{
  "num_hidden_layers": 13,
  "num_attention_heads": 3,
  "vocab_size": 16384,
  "norm_eps": 1e-05,
  "qk_norm": false,
  "parallel_block": false,
  "init_std_o": 0.0,
  "init_std_up": 0.0551,
  "lr_head": 0.0118,
  "max_grad_norm": 1.0,
  "decay_fraction": 0.565,
  "decay_shape": "sqrt",
  "batch_tokens": 65536,
  "train_tokens": 733600000
}
MLP neurons of a small language model. Each row is named by its layer, matrix (down: output weights) and neuron, and shows model dimensions 0-255. Each number is 500 + 25 x the weight over its row's rms, rounded and kept within 0 to 999. Numbers have three digits each. A neuron's up and down rows have the sign that makes its largest values positive.
After each neuron's rows, "raises" lists the tokens whose logits its output raises most directly, leaving later layers aside.

L6.down431:489526493525507519510525473477508503460519495548485508461479519514524522505506521485466461517488472537497495508498495483450498510475454478495501541525494514473519541494475509518520468525542522520519480406548464477476491492528530480517474517451508503493514530530532522491511491495477513475472483504475475540484492502506447557493523489522490458549468474501518511511533510473483470508484514552497494444480503516493477522499512457512449489535450534461438491504498490500508492489483495510479496560515526524446499509495511529518501472505493498536509493532511516534469495486484497511469490506475508505492499482510502479477507483521499514461471503468476477472515485463507481514494502542539478488543451482477506443508482508506482521511476465558505536487496503548519537531506517
raises: " him", " them", " any", " their", " its"

L10.down588:523495489487458501509509470476468499490477468527510516489510522500478523532474510534502495499533463477499488475516523516499506525473509477488487504493505504506475564505530507519505444520498487511511514482426478506491498503471494488471532486506500475519548466501468471477490533497501480530540494484464480518492498491499555504549521469563482515484509490477521536491501518507481534533512523546522450510484525522490490527482421510493502474458531499550499527518492497513487527468543484499433544453539502502471512446484497525474529440505505516514539490493494530498522496479499530504484508455479506541510526488455467510467504528517498427504504484549507522541481505496513508494518517538488506513469501523531516513480512530524506508521492478510469503476496460542471520524474526
raises: "'", "’", " own", " subsequently", " retired"

L7.down218:493494504480507507521507498540526476492546470535476513525469518510477550461479469512506522483497479505499531477482481506507511480504464502481488563468474482519579527489485509529464490531522506548504537587502475489510535492508466517494465528487477473511474532444527480504503525520508496505447511455516520505517462472494526481525468474494477520492516520532475495494522486501513507517479532473440504517463487528467466510504501496491511522502498501501534519522501524540507548513468505475512498493504470507518507525497470452508517474489522476471479508436478470531470526490495518541443469508485500515508511521481564473491507534504489458498504501488541516514482519454503522504503473525549495531459460474480529499472496483501494471529485476549540490527487484508503504498474503
raises: ".\n\n", ",", "\n\n", " since", "."

L3.down462:509495488515478525470467503510493475542497516492535457553510490490483500531506475496507511516472524464517518480476493514479524504429490549515487479474493496515505504474514507484537478525493522502497515480505489526522524513529482490489488519448477536555535498494527525513481507510488498474501525439532502504464496516477515520505525479456529483494463544518493549513515472537492530526483488523536498519488470513434509507502464442543457506453491471503541459483457492464452536499475478541466506527473489478510523494508448519456484475489494489487501526475496513516559500485544486510496480534488464514488469467485506471456521491513553511531468463519465516483493483495512536538460500523478505478517524525512521493499486497506518491494536527500511513527479444488499474491493545
raises: "ire", "ires", "aks", "ir", "ope"

L7.down459:478542551463494514460536484520503464498458472538501534507529494519473487490506469531494559477512500528471456509465495519548521537515524470487490546479474511505475497467527471506494520498506459523474491512482531470462488488499509516509436502509485463484514523512523482519459511438527504468489499486483533492537478487490526442500477519476496545512516484514473471497488478477502477490493518510494498500471509502508477484485535516543527521501480434474456506548469483524501530513516498486512503492479477487508517544451497478479489474452472516523433520477514484539474489510482529545470453526474497497503492532494527528519486510518471447535505505526505496496466480508507480498500494533495467530498506501536525517472518453519527474547514483499519467489533523542517500507502473
raises: ".\n", ".\n\n", ".", ".:", ".,"

L4.down199:478501475523514515461508476461533524501518493513485491465466510522498507459496493536509496487482466523536518501474523523475474524515440533508521524463480511492510512497453449559531446494492516509533512453539510493489493472523538490517425552477505477480502507523500536467525530488474531493501476470475493498519511510480474546478526522493454508540462505503521514541507531531493483534469493536516484461457492493518493506490490499526506499485440553463495502507532491519515480529511529482503496556476504494484473482479547529531491463523484500505484508507503487561494483520515513503460471508473464497499477482454485510525504466490505503468466500484504510442535511467486481480474518532505464484472475475487554473510489481523506526527470477543505521486472513509500511498520488
raises: " their", " another", "ulate", " its", " what"

L10.down200:484493497500533487550473492457483484478533476504504501462521527480532514491475487487486470540488529445524484484456518480477500504476516523486505499466492517535497515502546521491498486552491489516478538516548520545481452501500519506469505493486457510558453442481473497473497504482517467481470492503504508497499549545511465506554516461478464515532536485496510493508521543528497489501516480511537528477506488508521550501469488530524473542506504516501483491474504484501492481474497515506437458518441498523521515514481515526446444496507479486524452480497476511510506479483524519464532484465514528492502469486485510503497486518484509465524476472494525510473491501533511526542504491481541481504432477476539511493513488484512493508479528421531489498489545496483477510470487496
raises: "ite", "earch", "ervation", "ide", "ites"

L3.down475:531499499461524483499506513547466474508512483516540458520507562508478517508454506485522477493519530467509531520503545512476510506472509534498498485509503484512513558537532528521482519477495447489539511500532499476515456528482472521477537484497457507493512508507551496534511544461486510512484514478469502488501499497473502518520455513486494479533505486488492494475482499498499509534511530478484476499526458530506549485509507521491467452516498453483534574513490470477494514502495491445472493501480533506480515497525497528452505476524520526512464444512482516482493517486489515526520500499446507485535530494450483461488533552457488459517502501527474487516484530514507506482494473508522472461496506443530484533536507498475537491498546466534460485488527491540455498515507512
raises: "hip", "'", "ki", "pe", "’"

L4.down169:505481537527445493500506523458490564487476500521504487494473517514512536494533527502501473488469503476483471525540490526515492489464492457513507506471457477455519506485461539526515489483511488524499513539532505545498467510524484493520502507539515469469492501507436525533521481521455472498560513511421535499527484547481529528520525507450490526524564493478493510495516496522532532481494507495484569499535500505483519487525478496490491478544478519503548500476507510487488487479523542534497489533499523488516515490468531481507519480533499498491484508491497486488468518498505514552486466526544511544443501496503486497498497502504500474506488511489469494462535512488478540490520492522503557449452500503544508478508468466478511481489498509486483514481474519531512488447534503
raises: "ry", "board", "ries", "back", "mit"

L4.down550:511490495456534501462527502507457490482530497539458465557524494464531530518452463515460488474532511474541494542462510495453467526485494502452503470514492536503491544499506490496525519519523497483460511475534486487529489520483470524494505461473510482486488499510505503508485538474513522500494479512473543438438530498453451519488529463512481520521527499535473506501489451544513497542548498465449506502486498492525539493461528534512444504516499494476535521483504491511492514486452515480483517528506489510491489463487527483513502448530516484521497527480478511492537455511522540517497485494501493476464542495460486500519516545496490504504499502470518512540529489535485518501496515476532514514469466481531488485502480470507524453519491487533518533476495536511512479475479524
raises: "hip", "hire", "ki", "ky", "ides"

L7.down357:473506508562467504477514532475524485499451500493499457472458472508473500446503491501496474479524541503518500488498498493427494504453455532548538502475486505488521468518459517510479485480563527520493499458506498481554483436509459494533451460462488495476515539513490512472517520485488493499474476492469479517481518487532486515523509467481529518490529481492496485485493501487492446526528478543473469483475485481468515500507513536505536487503493546506497534513472526475469515502514514508493501555444494490451518492492535514511496508502544505508499518475529504519496480474484489466506545500492445541526473508523494493496521488550471542459512529481499511479514515534491473516493484482505481495534460483533483500530468530472514506490509508499510518510481562515508498541487529
raises: " themselves", " them", " it", "ively", " only"

L10.down9:464508528549484537481516503480508491478492493498555474505462517482495457509502486563534489502484508488483507497553513530474496439498440499470496498472515486521515514468519539509476531495534511525514526523463557482496475491488461491514546511515503479502507471513467489490502480508527492506527472511504550496519489472548514498495490490523538511498424498474458488521504479548466491480527495509466463470491536496461495439520492532505504514489514509512511477503504542505512487486516503577493511506486484493488496498474498514465529511467513529477510499492466508519490492512527507488459509470522503496511506531487527552510511508508497511538489497515541502460438475528550472471524484521452478544512511509478493480510512493501482483441503443488435490522472493474493502512537510
raises: " ends", " shows", " shares", " measures", " wins"

L4.down31:507466490545520452453510518525458470500529454493514494492544544520469527501504535474502512483464538481459472514533453495459490472516527470485523523491445461497506496529522453505522505496486525495522517523488440517520524500498527499535476511510512481482503477501479539502490522482496508526491470507528517512470496494494548502530502502470498526447478501510484492522520527533510556507533480514491499480487530491526514485528455529556491532516522505455471472506512508468541529470510494459476500519463484478493520506485512497501476473522484486523513514483503513492498450495504497529508521519500527519549511502523483504547529527474566515475500499455500543470460469504502470531512447517494511513543524539497543491481496501475481525472516443530513472514471487489492502486470547
raises: "itation", "ical", "is", "it", "iate"

L10.down670:531502548548533446486492514473520480484502540478528469501511496470503468554496504545501495500544515471472501458489485543490510527472482515508471450498477482485523487510491545487499534490540520494500515492496510500489461521492481493524540473465471502505474534475481510512475498484531527507494500480511520488471486502487495515474471519545521464519489486439494466502506478513474545452469517530432474457544517529469521438476489515516454492482544465502491523523519521486514480500495514521545486478513504500523484524476490483480552545529527513463488469494497539531513441477520537470482529458497494495503526480473497550468510521501478499481512503502516500514472479499530533544532490488480485539578491500514472487505511518485484459477497508508501498520480514500505478507497517
raises: " ends", " features", " included", " wins", " starts"

L3.down96:498521480540513538501511460495553490494521504529516461479498542495478522489498504533475512468477513534532497519464520507475473510458469499469507554505504536495527508489461491529528485517530523551497467433539479534484485469500467457496448514492469461473500489560552523507529477487485543520461467531479482542508508472487493532504507515524534501494515511490513488497458470478512493510504534548533471527522498509515512504467520469544470468545490534500492495529517519486502481485513495469485490484481478481479533467500477538468448481502515497514537488504541501499505495511472488504467484515495470485502525487548476482490471477503516507483507519486486482451512483479489446511490512532521461474547480444480528507500480490500473519535457503574513501507502492522494505515492487
raises: " his", " their", " these", " themselves", " its"

L7.down297:477467497511504451491504530512532514512504474543518474501471512453485509560498486524497526524459524459500520537498513494518507510475484493459503502544545458491529522513506472477524458493442511475462492535537493524500532567508498452474486462493504500482473501478536491488517506479547491481538514511509542541480525471509494511467489497460477544502475471520487553525498509529549510499536471509497511524499485493515493480517495466465516515472523450509497496484496510500464522477526498503449514497547470478494516474503536472502484498472483535482478501482495535500486479464464504538544506548502472518514521521524513518484529517528522472503473492457482539509469496465546499498523500492487502475476455542527486526499513494487487482455514531537527449483494468485474529489473512
raises: "he", "hen", "ong", "her", "h"

L7.down32:541488475543458477498504468434490520508468559496517514491471506489511526494477505517497557496496477514482508471495503515520511500460488523495483549491486493509499507504494544542453538500538515469536520428512517522519505505496506501491476468482494516521494534482490505538473486461523499515546492505490504477489547517479508487509528483528511486511458517532516516496508511502476527489484513451492518479472488501506498444519499530461532482510494468516490500468503538469467483499476503509480457459476513523485507468520535510527493494523551499478458530530478489484459503489497462506507500535485480485499499515483522482498529459496465497462530462505529549535525484507538476487539540436450508508519499502491504478469485472523532494435464527528512481510466507489479526460509556
raises: "les", "ering", "ered", "ery", "ley"

L4.down249:459484471472517511541487543498521453510493518483473548511445468491485483480513496480456514522477506476451485473451517451503503484538512475493469540510469570513502510466500503494508534544527521485488491489517498486499510512524524474453515505496514445481491534488520482529501473426505451514486505468494559459475474484480529490495487518516504506503509508516498539458532487535493509522485520500435498536514487462494504465472534491490483499501514507513500507536494507508497501536506489512505516496503533535500490483526499496510510493482449507484470494483466531553496488503500515517476511456527544480495479490479466462469442523492496535492540509516487497498524542492502512472491465587518482510484489473487474497477486498468495519535500518462513495510483508493512427487511500
raises: ".", ".,", ".\n\n", ".\n", ".),"

L3.down360:493489499519485466514485530476545562501517470526498513520453518494521516484490505479486544499462502508501548474459511533538475535515489539515530525531472457485473505493507523519528452478482497473499539488502525479518543474502531520524503492495510492458518486520498547490532465508491477498518522542464522509511537477493494498526494493530526504496500548483454461495517441496535534479497490492502523516530535505470465486483482492487520515520509498489552461487486481493477488491460535471444485521524501542509519483486521476499540471488557499572497503537481485496490476501527484542500505467473521503442483477526478523491524508475513533471458506493519517535506482507507451461508499471526546492507511471510505539521493497538512494519510485513458485508450489506464543484537504
raises: "up", "ford", "well", "ia", "ef"

L2.down599:482473514482518506484508495451472488512480504454523449504479541475527484521531501441499477480488521460486523474502484481512476499484524540520550507477513458477521518458513517494487534528469457479447480513494502535478463492465467534487494505507473501500506473531489503484489446498538487509509502503498507481518491514493480496489539527502502490485502497513525531537525496480517511519559500506502484464501491509507495509501443474483508529496524490519465459538467525480515497532458530509470498481457503449501461528471548529492482488468551497544518508534536493491537462509505506512480522512502463512536520556547515480492474512492530510521486497506490506508489523487500520493525509514458532489460479503497506512516524529473560496423482536561512524479505501483486500510521566
raises: "ender", "ending", "iting", "ents", "act"

L2.down296:556457482471478483498499530522525486513543542502500472449458488480456494470528479545530492489486458394523507504491489475533538478524497504524537540475514511476493498484496509484501523490439552518490499454494495500482507507488491532502513503494500490467469491491473524516501493471493549489510485525492513491485513449501462527473467506489476536509496483512533524490508508479530494573514475488496468500500519515492532486463512497499490505495456490515503484497487484546521517463496478480499510500503515511505494504486516546500523484492528505509503549520498505500466473471508507490497497465470430513462505497475493500491554467498463491452504529487488537511470540475511531516532508473478502477509520466478501522481485471485519559519466509541520495513473509432477492527514461
raises: "hes", "her", "he", "ured", "able"

L10.down647:475466479478504501480478523497523497484505507473489496499501458486495491510486523463522519480546511424536527506484521480542538498510505496500539511468514557489503476496471494520475492518486522542494491507497507481560514517473487471495494497528489449521522500534510478521452510504522483529489497495513532485479453491535537482481441476508479549534496495476485446491508484497444495497502492502499457469530470516480504500471544519479488507477500520496462453556447506507483464507455521494487518488522478517468478511514534490478488479510479506486481523518505522535481478479468486494471505483505541457476443522539532488540481501526492521480521431467496513504477505512476517442548490546535463533532484482509524505522507493484513512514503481535479493493440481504505463497494502
raises: ".", ".\"", ".:", ".)", ".'"